python train.py --hidden_size=512 --norm_eps=1e-05 --positions="learned" --init_std_o=0.00385 --lr_mult_up=1.06 --beta2=0.95 --lr_head=0.00438 --warmup_steps=370 --decay_fraction=0.76 --batch_tokens=65536 --train_tokens=508600000 --max_steps=7761
MLP neurons of a small language model. Each row is named by its layer, matrix (up: input weights) and neuron, and shows model dimensions 384-511. Each number is 500 + 25 x the weight over its row's rms, rounded and kept within 0 to 999. Numbers have three digits each.
After each neuron's rows, "fires after" lists the tokens most often just before its 100 highest values on Wikipedia text that the model never trained on. A number after a token or word is its count.

L4.up1053:494500542533420546525497541536438565504513438469528489538514508503488505477551483516480470457530484517476504488475520473528486533510519451543470530467480539467487452501556491503475486496525521481490478474469492519505485495518486569448499520501504499483498519497471454513512491507515466509500564510566546513501522508488467495501492515524496505506496509476479485538486496504477509500487
fires after: " |" 41, "," 22, "|" 6, " New" 4

L4.up1019:503506517520475474526538472530450496532524511520501530510457541489497468538499558470492524471516556475486479482505514537534533534493491511487466482466504521519466508467509507507498487481520475448517506460502487521462551470485477512481489499463510529578528489470561528510508468480474467518467509524473502514486502507523519483504493524477470501463534467501504516511507491545530512518516
fires after: "." 44, "\n" 10, "|" 6

L4.up564:462487518500511453500510503472505504485494471515499465528469463499511511497530482485538483503489477459498485537490503488502543529476517487489483484457495516483515474483530494518484482474526501428456548497507507492507485508515486506398471499547501465514474504470476482513545469527558455480529491516549487525531453505516520491492485491504513512496515531483493505477529465496522463503488
fires after: "," 69

L4.up620:506524514504519504502498536488474521525533493537495523545482464498490519430508548480437479460508537499509528475505501470476525465535495478548501501499507523491526546481493522486499518470524472473453489506482503475515435464496489512502491504491482496545512512515512457517543494533531519501490510510489482505521485519484548488540490505523497510500508512486491509509503455471465491497473
fires after: "," 45, " and" 7, "/" 5, " in" 5

L4.up970:536494479480495468551508498473491513536507487484472517509504487473501517505519501510516482533526533495530501499494470487467520523490531503489445492487500508471490504517505568482497524504501488548506454463495545508456505475555519529493503469506456458483515492502483463435533445482503486443538492464528500488503491518474514470510471493529548524530499565507478443490494473457494473486488
fires after: "," 20, " and" 18, " a" 10, " also" 4

L4.up438:472542590546506487544479506562456595502442500486459536520530491478483479501519487466492444477517496532486483512479482465510544500520497451534477519513496513482491505507492503504434524469478484467477492462499502503536481475523498486469444502477520480429498491505491503513537494467530457487509496539510482482508480514521530487457496539529495513496526482487485492479509459460474439550471
fires after: "," 45, " |" 24, " (" 8, ":" 5, "\n" 4, "|" 4

L4.up292:486539509547490521490462492515494485521514492436497544507444528456468526442495460526489422458529536516507470515493537506492510518529522472535473485510481481478480452508533501500459472470460535495480501497525529493514521451480494530483438525515490503464477525509521464483488490521532496501523537525503493482495508497427509493510474526515478501499492504519526502489439485491454495487498
fires after: " |" 42, " " 11, ":" 7, "\n" 5, "-" 4

L4.up395:494509536552518488498492487493469493532493490483472478489502506484514522451518492480500454484532505490472494509480524507510517498480493503522512524518487511503476527451504509481479479461492505533478522480490499489513459489527525518518493534461513470525474530510546472548501524528492482514487527476511497539484486494472510507501469522510512510497474484531521485498461494511514469507525
fires after: " the" 56, " The" 8

L4.up958:466538518506505531560511528532469505535453475440483529505498514504488498477503482498506455467525456534502474542499475510541504497526454441483471533454486504522501463469497505494507481461517534491506488454501537516492534517483511492426446471531488490476481508489498510496479461551468484501542488518508533491503500507538553466498482494521471484520485489491493519529507492516497447502467
fires after: "," 64, " in" 7, " (" 4, " |" 4

L12.up503:503466499529525506499528504467467553504502510483529419490463501490514483492520511478496477498471504527500451474497506476493523521466449458440536471496524530473501517509515530479541443498481531504477499543512513488502495506514458471472491510495515499529481506494485523490487540511520511542484546497508525499509542545508509505478548469502539532515474502539451433523512467502473521523512
fires after: " the" 29, " in" 14, " a" 13, " " 4

L4.up1014:519508499483525500514528490527495519507436497509509503483501526468497553492502525522507557505496507464514487508518490506446504477501506494513467500486504498537465500499502501493520537504477513509507466481551514479516458523511523515479504509483503497524495495495486494525501492543482541481563496508529477451499462535506531478506503505515508532509474494561458428542484471487494473515485
fires after: " a" 35, " Released" 8, " an" 7, " the" 5

L4.up703:521512496483502507500526471525483475513517491498468536470485491513493548491523498500485486517556532532536503546495569490476485510475510497496439508477484476460482498479512516465516500471532514520510443504512535509468537513495518511515492526467510474506510489446489493502525437479499500545502516521529504537506466506477503469503488503517521512456547458496479482501469456526475480494474
fires after: " the" 27, " a" 14, " and" 12, " an" 7, " was" 6

L4.up239:494506500534520457513494517477502493531498516509501436550493540489518509468489511496497507500469471470484483500464486488540557517524511532535509512535481452502494471521518498473475502484539468461510537456539480465515490491530505491509468492474475478494543497493489444495514494540541524476494499483500460519477450451558498513523513517523503531531480511520472490496493498464487515482513
fires after: "," 16, " (" 16, " and" 11, "/" 9, "(" 8

L4.up1312:521501492538528426510512518468509519510504518515446490500467516493495532495477506480492518500507530446479539529494517499488498524514534482528508525475511499547515454467482520474516487503509477495510477465560453493500505479510465487532552505444471514509518525476546481503500446464592527486487476511540494473524450449497514486507467491541512497522528518525502481481457462527532476448483
fires after: "," 35, "|" 8, " (" 7, " and" 6

L12.up300:557491530500524510512525476493461509474488505521515504490488509477505498530505494505489495521510520460508504492490529463511519529532491458448501497507538517499466489507577483507453476510491469499497527483498458440483478463518495453532500506495501506513509530510490513470466545505509457477494496524518511487485504495507501504538491478502538467477472520494515484507482504500428527479482
fires after: " |" 48, " " 9, " R" 6, " 3" 6, " 4" 4

L4.up900:525485546505486486481526453522470499496472531486457479523515514524442477489514481525532446479484542473490468505523503507506466521481514457531499420469498490511517469483498447480489492504497516474529476490473506488511471467510504512477523523476514540494499523488499511520456491507513499545511528509530507514455466501512503510496519534520534515506504500560468499504560536487502499500445
fires after: " the" 40, " The" 18, " \"" 5, "The" 4

L4.up1206:512479504508516478540482424524494507518515516499477507512514471527502533493485484523490451489525511512542527541495522516480552482520551530494505575514525502536528493513514486481515508500493498503497430478594546510501490518491466481506468490522496497511468515488477487532496470527521496474536524485515497553530505477519487495538445495516511512496488511502478486493508477531518517504555
fires after: "," 38, " and" 13, " of" 5, "/" 4

L4.up333:547530498497482507510478508491468525484495578516523494500509499500543453527527536511481552508504510548503543509494478492529554516480509514547517521498499539508528523483516544435510520477541502519520471485479512508490504488529493497521485489536486514468541499501463486503531455494570484500500525496516472516488506494492471468512457543501524495512529523467508444511487476491490486467429
fires after: " (" 43, "," 11, "-" 6, "===" 4, "The" 4, " |" 4

L4.up975:514550500517479473491507497501510497528506522495498494503508566517469473495504475495433502507485525436477477487513529507509498509505478541490440490488509503464478479493504503476472504490440512504460449460473517485511535456532494534493512513489504522518486495433522508514513488477536458502535537444466548433475481532482493496494486513526572482491503494471485475444474440475506472497495
fires after: " was" 20, " is" 15, "-" 12, " be" 7, " |" 4, " In" 4

L12.up883:508486518512540535505528526519498528468536545445468476500517558529501494529538452521501465490473506498467510528502518533513507498530496501450474536506529502533474528524502462493507536476526480497453547482526498543467494482501534496505479462487531548480507503476473530492523492497457501464493512519515486503497516484524495551497524514455508525511501534485496539554485494544492546481494
fires after: "\n" 38, " " 20, "." 4, "," 4

L4.up360:535486525563455479492545474521511487514476518479444525524507440474508523490500490524493493509498525462511472502517495488504496518438509521557472470525503464534507521485496471493480553489502503518533487489531484490506504510517512512500487515497488474571507514507457462529422527505509487514483485483483487483483468537503554510508468501522543515523502487562502455518513486507504497521466
fires after: " the" 66, " The" 13

L4.up1868:505524553512489510518516529526474527523466495498488531538488500470484505482523515537482525455516469523470485519462507506516520488536541523507481499476478495523473471507501508491493447495538515454445428482514483495507461507497488510495458514502514469489459509479498509509485478506506513477498477486538486464549497504495488513489528488519529488479507517509495490490468506509501494526494
fires after: "," 43, "|" 7, "\n" 5, ")," 4

L4.up1558:515494518541514452523492494502484541499506489480504526530465503507514518482518473466460483485549482499524462557470527516512494516487512504534463521533464480550449489518506486539511468492485496482488450513464469522541510494494512487494511521482510529501497535522504501544500511440511488499501483497496519507505533513469512514504517510511515506501509498492530527512459486481477484515538
fires after: " |" 38, " HC" 6, "A" 6, " " 6, " A" 5, "\n" 4

L4.up2044:523567508486513527486525441482464500487447496508464480504501495499541542475498498504518522553500547439497508486489468499509533509473478491518453513496507468519508490518509477469491553519504478514547508482464504514510497476543470487516508496541511508478540499506500509517518496497514527443503478500511486486486517509486545495509533515535554499468508485544456506522495483494439468514508
fires after: "-" 31, "'" 14, " a" 8, " un" 7, " \"" 6, " non" 5

L4.up1700:515509485523488534533523497510532512522508524486529506485481507544495512480520515503482470515475472482524488522465487503445493524503493464523510515486503494479460513477499469491503488471488533521504505486515511513530485464547510511527511483465503493506493494494486482452476475475518530525502524506505526542463511471438489501519468507516499458506499525516437498482441483453544491522508
fires after: " |" 33, " (" 15, " Liberal" 6, " " 5, " the" 4, "===" 4

L4.up875:522478518492488513514487475509498503452520491468497528487483496484467483438526506536516496505479515479523462537465483492474467493451502493495515469523531479502478487503497475509459521472505524489478527506438496436480526456545525530460501488444502489528455496500458490495462503524473491520511464498479472506509470529494487495524503507507521493486511462516524483472473511487500488467484
fires after: " the" 74, " The" 7, " |" 5

L12.up826:519487515514484492518518478485480513461500482495516535512501466485458497491544446478503490511471548510531468465498538465529516501498478520499485500411463491518480504481517480530483489532485496455509530500500529480500488492508516515475460505497476502525508499515497490431494510504477447513557543473448525570509508523501506465510520520503456461474457498532533481564500517534415445491504
fires after: " |" 41, " a" 5, " 3" 5, " was" 4

L4.up1983:483481517561468485537487493471484513503495499486479531546482556486513510493509478523471477493517524501503493514431491469483496527502519487512466516507495506506461502501535506507468510498478470513526468516457521519496432438502502477498493513505510513519518514531492473482458520469521492488477499478481500518498525490526470478471490531525540501501520462523468502520492492531480534501507
fires after: " |" 52, " —" 10, " 0" 5, " 1" 4

L4.up1122:516477489506494527503490506508490515536534504477573501507440529458501485488501519475484522529493540520506500521487508476501486488529491545488461526518514467502491550535530503531497469524453511480448470505517528521497468515476519482475500494500462485478490501456525495499449482575513485486505511473495481525525482460471560498541451489517491510439487472467477444492483475434490455519482
fires after: " |" 31, "," 14, " of" 13, " for" 6, " and" 5, " the" 4

L12.up1515:495512517542516517501503508482540481503503505467537451489447495489497508482488512507473445516523488501504478503514545427495528546517502489464461498506522501476498480480543498505489477472489481514501525485468496466496566456471505491505471510483504517513500488510480524474493471495488470538521499488515480536507523583527520458517483508549509561512507518458443473520440468551517513462529
fires after: " |" 49, "N" 6

L4.up1920:515532467527511535523496471529470558536541459536478495499454567531512472534526484519482493488512494491508480498495523474495498513506463532479482566495515517512483481514496485482504491547523474503467488477484517486481527484506451484464467497526497429449492475463493498453542457459484479502504556464490496521466549481496460491486526542477513477518557503485524551480495478513463486478521
fires after: " was" 15, " are" 13, " is" 9, " were" 8, " been" 7, " not" 6

L4.up800:562495485507518527504486496485454559476518487481490507511492500530496477458518511499512454511506472475534446528521519462498504510460530501519521458450515435537468489497492480498490511499532524514512490493490501491503481484501520508473518497444502518497528494477457510530554496465510480517539525449528462480475473507496496491492507523485527538496468479510469475468528467502448465459494
fires after: " the" 40, " a" 11, " The" 7, " and" 5

L4.up499:465525504527475480539473499543488528493511446494484449545482496496486560475519523484489457476530526504468489543448497527515520480515498461561493504498496519508506491495523471523487488460517485457488477455499540506476473479529519520420458502510480512484501496518507482494530450514491461498495513533499514514531469528528513486525481534517497515530491436487500520490491481501522525465477
fires after: "," 95

L4.up180:502491537526460486602531504565488528505480483456481528488515491457501503476548505540487465497541502523471482545483527499516495491500518472528501516460488506497507479502566481504487478506500486470501464461427474493511465476498517525502484509468497458499498510491486467485538508455522492503534516517512512518512486509492493484436471505512523507504457471463521511491511516514492525515492
fires after: " |" 76, "," 6, ";" 5

L4.up145:466475502519478468497525499516478502503509505486464492498515563483483520508502484511491474498515517503480477522483490503534523526503522455533492514535520454477475475538545531486495486505499500495485496499486498518523507452506500509473466506442501503486477496482509474547503482486477479489523486478524488520490501531518468492503459530504505504496499482491487516538451511547517502457491
fires after: " |" 56, "\n" 5

L4.up1277:467524496539493456526483490552509478550483510491426503473512480489517497503504509489500442458520495475482472582459461528483499511476494514510506501491517487554498515489540439508502536476541485506473475494487517472500463466550544526463500499435494472528515508515540477473467541465513480486487483525521463485470453537494484482511445499516487512512492480517514499521483493481461520503492
fires after: " the" 57, " The" 8, " (" 6, ";" 5

L12.up1746:508501498484459495502478505510505551526451533483502525480452515472516483520520512493491481490495498496541517480433490489487537494490506464503516486483515470508479490504501545489453519512494571481481529528480524481478496556532502514461458488491467505513493486484496499470501520479494497489509521481531551470503469467509511508462500507511508518465496508475503455502502469502462473531507
fires after: " |" 50, "\n" 6

L4.up1909:492487479464515496475484507495487505515492470518521469513444501505531459470530432488512512467496486502509503510466481484459489516521462506503512491495512497481518519489485490534523514464498545491449499516475498448506483494507523491503476474502505431450512491496461447491460477455548519517537504500542543495454512496500529500542506503525500500545524536526463488515521502491493456492508
fires after: " the" 29, " (" 17, " \"" 11, "The" 5

L4.up1094:505484505491492471540463545475509498508505510503473509492522514493473500491508522494497490487495485495468505511531498490447496536507518496502431503462514453523432498516491454505538505522540493496482491514525507509440493467503548492479523493419510464538521499476514486524492498515524462471520528483514479510510477512483471488500506487485509529510493470520495516492468508531487441462500
fires after: " The" 32, ";" 19, " the" 12

L12.up175:502493523518498530528459457539491486475515508489519500496522512488487485472521495490487502513520493495504480500505458479465534512520558481457487466487501499527456493477532544475481476520491499497522537535499472476533475493482500473498545564516452505511503470479500518517480498453483481521513516510501502519545516501537539530503516512511493540477541494506519511466479506493470563508514
fires after: " |" 31, ":" 7, "\"" 7, " was" 6

L4.up1129:538523519520509507540499503550496531507527482498494509517464534503522536486521517508472458467514511452479491478512549486514528548515446494517478541490490496532486519512487465480495507481517465449488530527512496530511474490486475513485464509510511468526499525489529480505481480492523482489480470469497483511480476462481512483511496520479520533507556531481512547514481460545507481497535
fires after: "\n" 32, "|" 24, "." 23

L4.up816:529532511527491572518481492490496564437489493506470524481496521504486470552500516535492495513485559491483510463478535466507490515485454494500496570476488537458484472476514567491466479496501455464508498463467529486527458498515483543509493499472515508549476497482491507493498448475483476532547503509507522480535512534482536485482473501493558520496521490466475508492471493527482514493488
fires after: " |" 35, " was" 21, " a" 11, " were" 7, " are" 6, " is" 5

L4.up459:483518539508480510509509502486456515497471461484463462475488497471485515510499528520459505507506527530483506583447494518435490536472519535505530527484470505520488523469526521473542513513489518497520466529465509509499517475473512451489437516517493549497543513494456501493470451480527521527507519555511473507507526541491485488539496534518484467503492487517517529503466489516498481485541
fires after: " the" 57

L4.up1821:476550526540482478522548486542472541525477505524471523462479498491522505501501535470521428469492472501502517483523484506506579516515479525501477515516495502543486444475485468482486495514485447503561486512529496506513505477552461522493504501503495491500502506512466506510523508457489476482519505483540479492465477459482518490483535488514519524503546500500470533516496454514451521468517
fires after: "/" 27, "-" 18, " " 11, " m" 5, "." 4

L4.up1599:511484507491510474482487542485449541502497516487474525518506534508483477501553498517501490510531512525483459510467475504513508531518514526500524493513520514545511506495513475488538518492484501499514512436456506475506521464557471470476434487479524528483516468537473506481533468469515510517497491514529440478514509525507524471482501516499492482523530458490495539512530494529462486482475
fires after: " the" 33, "," 20, " that" 5, "th" 4

L4.up1679:517512522518488508534532484505499529518495504480524494503497523446518516482461477504471458530496507494514503512477456454551462502478479506507492490548510522499478494499515561506484499556484489543481501537517516503507467466521460506461498460475486478547475495492486464489477505485540464454480454462504497496441450509516503521494480504530542467518537513507486504485455456452502485536504
fires after: " |" 39, "|" 9, " World" 5

L4.up1914:463551505511533475510462529522523497512495480507497432493485464522501462497492492517478475499484485490481510525484523502534558489511473482519462558460512491454481476502520537497452514472534483451456483478478535483483474494564495513473480478545458445480482511489505485482539453563531468472542474537459527481548471506459497500510498499504480514497520516480476493470534501500497445448498
fires after: "," 75

L4.up653:480471505514452490511496434517473496508511479485479496527519527501473506490482479509529442510529521472516487523524523443464480513497544484498477490505518494465483480455504444474491516499521522500488534481524484533506522463522527516477464503479489487542462515487462473512480487514440478496533547494499499516461482484483546504491508514529542483504469506572499481486475516535544519506498
fires after: " the" 46, " his" 7, "s" 4

L4.up1978:539548520518508457532452522542473532528475523501431526488520504493519501532511512489490470536530467516496511521501519494513532499518495501545500527482482504562488550486520492480490494479531493546549497501510510480487510504515512512499488493504479497491502505498549514496499495488528479522499506522483472515511443515480518482487472517543510552497557500503482445491507457500498475459512
fires after: " the" 43, " a" 15, " The" 9, " 0;" 6, "The" 5, " 1;" 4

L4.up1281:478506508530506516524493511490460522481464437490484539520517520483512491476485448526529497567548525482481438472489466518476541546438509510507452474428496469492467459519516488471519500490500473524481488468528553506495492520508493510504462508487483508527549496485490506459509487505514497523479507539445488444462523544437555490490527502511515501507483500524495504530505469474441509506487
fires after: " a" 52, " an" 8

L4.up1690:522487509531511538465487455515503468481463492505489459478494547498504518475512455512493449515495521519530469475502554451480532502485498468455485498519489510488513491521537488456422472484458500525510502478535517488538533532481492491479506498532486502472499510464497483507458510537452474510513554549511522491514522482476460482507484487522511497491492462505516496487458481481436513514490
fires after: " |" 52, " of" 4, " " 4

L4.up1363:519561495527496542475498491504458541530514455526497480502506542541526472506538504521489529490498528507512482456502502465530488476484444515544493529474491503479478443484506521447446473525478533482473473492478509501486523458532445516474472479500491497539491473461487492494554500483494494489554568494483507441522504512495494505475541530502560520525524488489548501449537435488472494535497
fires after: " was" 24, " have" 13, " has" 10, " is" 7, " be" 4

L4.up1195:502488535553498525558541538536467567494474501456516550508512490492491507492531490514514468473512506512455500516455496494540552500474502462516492505481502529460492490539551493488474516474516518518511465480453539543518530477510491528505459529490532501498511502479433486504546490484489478497533553514522491504525502504506497498494449502511518488511536444469472448502468489511458500512482
fires after: " |" 87

L4.up1437:486520491490500480493469525503450515567545560487499474495535495523513441497470481454522483516485542464508502472497498496520500553527517487505466496507473485515524511466493506419465547483536487434513470466482482525469492450524468510511516486469517490491498502486523497524563481485514497480513477466494512487499493420487516496511525517502508495475530502479494490498509457479518467468465
fires after: "," 29, " and" 11, " which" 9, " but" 7

L4.up71:519483491504515515539473548492474492508491513522514536480472532495467495494518450487510504501496503481487502475487530482506489528516475463508460521496498531473523520482484524502508507523491547468516506547514515495533520457479477509424491469544489459494505497518512466497491518550523522536536470485529500474507498518486500491496502510496503433542521475469539494471489481497492505505483
fires after: " |" 56

L4.up1848:498447505515518492493521507478461583474470470492538471518483491530526518512545511517489479467501523474464523482451526485516503510483480513482481524501506514494543478515546502502439486489453521498510474536451547486490538513510489492434461501523486487512490502456523490549472500507527468531516518473506500508486503496518499480472503504520551492527491490455502504517467493473449502519519
fires after: "," 45, " |" 11, " and" 7, "." 5

L4.up2032:522558472522466516538529466521503531519459504477540536520425515482502480469554500483493500479507522486463497488494434541508464538558500453535496490534499515492517468477474475520490502484493477494470498482512511506518496428504491483493460509554499479457494450535481496491491490465541513474470521501539498479485476475548474487479488482464504458538519483541481538523485498519476473509503
fires after: " \"" 42, " |" 7, " (" 7, ":" 5, " (°" 4, "-" 4

L4.up117:500510493515506519507511466512464510509511525505500522513476461499478501482509475536511506499504527519483466533483483468468463513426527508502458476446498485532463539461486472494517537536506533481465487450504540488431533516548522516481521490472477479491493480474481467506474498494555535505540525480525485562525479508480486487477496498508517471513505478490490499511468492481515522517505
fires after: " the" 25, " a" 11, " The" 10, " |" 9, "The" 5

L4.up1844:510474525498492507500525476490470473491493475520470497524536554472473480461501485502518503489493551500522483528476487483462480534496523495528530482487524498486477477511484507478489520499495509518482523493477462496497503443506512508495494481440491512544512491480485468514463516511497500496509461452503437540471517526523494487512483497521537516512481454549490503490502521481473486464484
fires after: " The" 38, "." 18, " the" 11, "\n" 11, "The" 10

L4.up661:508478522517513457556477506491489518517457487502510501449493482476499463564498495499521503501486544537513521515507546551511520501451474533501507483492533540494512491486512553509525535523454497506541515510507475519498536484518467538473470503475489501488550482471429502478510482526501498499521500505531492506454496484503501503520473526502525537495493469477484489478502464481492495529505
fires after: "-" 32, "," 20, " |" 8, " " 4

L4.up311:516514525519482490494462467490478487483479496497529511506505517475555528520521478505453497492518547509503502467481477509509582515531507481473439532505479499481457486537483506500456496483477517513512438492518462496497549440514477524500482497493504529517501529484524493488489506495498513442500530503533495481477498453484467502505447529510526483501556528476468498483428466501522540530454
fires after: "-" 25, " in" 13, ":" 8, " Genus" 4

L12.up672:471460495523490503537480492446488534482525561481555531473504505522484471542546547499468498508505528494546488519484514444478509527472481517462485506486501492467507495495528525522482455492498468536515509500497494492498518481490522479483459519524511495518445515532483511487472526481505466503543501476498480473514529496500547491535534509543501530558467510486527497526487447504455463469494
fires after: " |" 38, " 4" 6, " a" 5, " 3" 4

L4.up147:482532522505524535516474465503476488491493486490493512484493485514479515485489476512484470487541518481483515524491494489544529502509487454533500500505483476476475500495540545506447482477497464460488498498497491525502514496513486504489504495552498501497497507509479469502544504557522500473473498493528541458563511502517521515528510491520479488516487525508525506493508472490490517498480
fires after: "," 62, " |" 7, " (" 5

L12.up821:459492504552495476502457489461434523554478481465501505508463520486470477505571493474461531501541504487484496507495530479516529516484511514512501526470532500537475483507503521525522481524461512454506515479510534528488558419510508469524473534485496535521493523456483490467505530515504504522540505466514506444500506502488535504527498510473524574491469439518517512464467482503458438489514
fires after: " |" 67, "-" 4

L4.up841:485495498496519478502529471507490489489451474465533509424520489479520534478528510502508471487517552506560483541479513506497487488491541483476515499543496498479514510516502493511508503493479491523512487439483452507495518468563514511506502492462501488482472511503482489524433518523454538449536469495512479562502457485506507499548510515541545473550484434575493493479494533498506474509502
fires after: " the" 39, "'" 7, " 1950" 5

L12.up1021:487477511545511516558470476463492549486490517507469531466477480474491495503527488516524477528531521471528499548489482523521506507518500436503525549530489490474509521489480515493470518536513544477508464516502479495520452490496450498496485456498455482558502483471492509487532452530506500484500486498507507451472491501533484494493498459519517533496467524538522499538452504488492471532486
fires after: " |" 66

L4.up709:504481514501471444478479476483496513538470500492513501539498524475502476464534491508511467496484558475495481562473461518468502479474513502516466496484506485492485514506520475514527476505472538517454445491482506510483503459507509481506463522489481494486502489471518493472480448469510462490508524501492478504467489522452506492515488509524542499509487508533490562487511511462481479495488
fires after: " the" 55, " The" 11, "The" 8

L4.up2026:518508497542520532502493498515476532469511520485524458517465520493496469526525494506493466519489496492527457529533529463514487548450538512463569501472523519488456506491511481484512466476488499512508543499530509484493490492507485522468508484494491481526476487472459501481519476516494513532516491505526522536445476511514521511476480521506479474532519485472476496521468484482516533511561
fires after: " |" 37, " a" 13, " in" 5, " are" 5

L4.up26:530487485489459505482449452472480507487484491493494487482536487495483517533526461493509510500539510514498505496513475479549535518507507487485485503484524511500515484472494517480521463508522516500464479529465529529458517508506484497446446501509476461477487490465476466491545492495498487512517513503541531494505502491471507470518492516519525513512513516552494527506469473421481482465501
fires after: "," 55

L4.up1912:516478479505502526529542484504483517477474518533521505507448485512441554455531464504488519481467516502544492475494521523530499473506506451536512478506497502463487495542524488499468485493477507511521501498513545455538520487492519537443477511496462483502473493474462489464508495491485497487541516504508508499525465503516494477497470466520517446492493473476506488476516501498465500478504
fires after: " |" 39, "se" 8, " –" 7, " Notes" 4

L4.up1747:496535525551480525558507491540505504487523510475482540508488530479465539485514483506465495496505508482491509547465516458518540513497477496515480503501529484456478497511515502492478478474502502540524482477512497500526521444499516512474501497504512527504488504489497482480471482499491450524523534500475492497496512459510501503540469524545503498477520453476481501508465483518503530476487
fires after: " |" 63, "|" 25, ":" 4

L12.up388:517507512489499505495500510487468474473455538486503508488460471524506530476514492521534515487484499491497477505477544513445498485503505522518445528489506470480418502513505527456482488492452489472518472539489448470512514441496478526513512475506515467477486481513497461473503515525503525507518522484479497478530529518549457473521469507537511524510480511494489471535514494523486495484481
fires after: " |" 78

L4.up746:490533490525553473514452513486483551532517471497517466471505561501492490500518492481492495491491445517460528467505463487507534498555485501543501566516497513497477519500506511527499470494511516489466513465479517507493464477532482480457454491496472492520481515507548479542515468558516483482510498501486487551447482482475451490529514506510466529524488505478485475474526461481499489422545
fires after: "," 43, ";" 12, " and" 5, " in" 5

L12.up959:504489504480466541525497508522532513508483491502538486509506496510528553465527480479493497494478493513520493513449491496496509494509455497507544526481506491495473485515461533501488480444476522515523513516481511499484522522471504523504497501478462497518494486511480507488486554533449500498502489533509585515462502454450491502498465500518483493535483494501481476511527514519525513507498
fires after: " |" 51, "N" 4

L4.up1787:496539508554453519528538480530481466489505491483456489488538488540530514490476473511474485509550478527473480509512472498512523548485486530529492542507489460505516477526490474442464539528498486514539522444527557496516527493494502505527495504482479499505505539484410492513490479507471505453498513528488510521492435504484504485525493502492515501534555476545499505518497510555480475508483
fires after: "'" 39, "-" 29, " most" 5, " the" 5

L4.up1425:530468496566519485549492428498511544547497533499466487484465516534534506478497546499519486488507531513462483492498507506484521510501506492476525488486482518499491502514491498492524499481543464508508479473497494524510572502528481514478504486501475550445509493503513485529520456526550518504518489520537450498533497503471487486508465505540503482524494560489473452505473473494485481468476
fires after: " the" 20, "," 17, " of" 9, " and" 7, " in" 4

L4.up640:507507537467457510561493507516448533482516531468483534535504521490464464478527491471485497506490467500494506572451507489525505470502534474486511511462496486507453522532526524531497504502555541437499491454466478502499476459499517491491510526509519470506488498479480484507509506524540525521512447486520524489476497480506522486489514503513502497500497482480507534516495526526495486480503
fires after: "\n" 29, "|" 12, "-" 7, " |" 5, " January" 4

L4.up188:533475519568506494510545508534506501487483501506451513500519455490511500506520477529498472527505523482512454490494510496502476528430509493544487521490496525541493525469486464498506553465522523508500493494521482483470482501505529489500472498471507441566498517517488485517442530486515501529499482485486479463453446561525536511502486497509543519526516487559487462554502521487500516541480
fires after: " the" 36, " The" 9, " National" 5, "The" 4

L4.up765:506505507520510523540495487502500545525452494492530508497497519479519469486534473474529449485488502494502526457482445554539498494488480465549517482500468501502514496494504501494473519499499514486498482483502531465507477484501530466453498519535514498485509500493467493521506488456507498448520466480547465466489478497489537484523485478529501489518543531519462522481486447480425483509491
fires after: " (" 23, "-" 18, " \"" 13, " (°" 4, "/" 4

L4.up1481:492492518585505501538534498530503538526446557478508491495489470455491492483532513508489516500496523494471482528440514479496520521480514494502491502514472523507479499501548491501502498482489509489523440501510491492538479466495476541504513522481485471537486521491479473477486501494584455474462503497540494524499494534492529493467491544490517465480499480501486460513483494494510513544494
fires after: " |" 40, "|" 18, " /" 5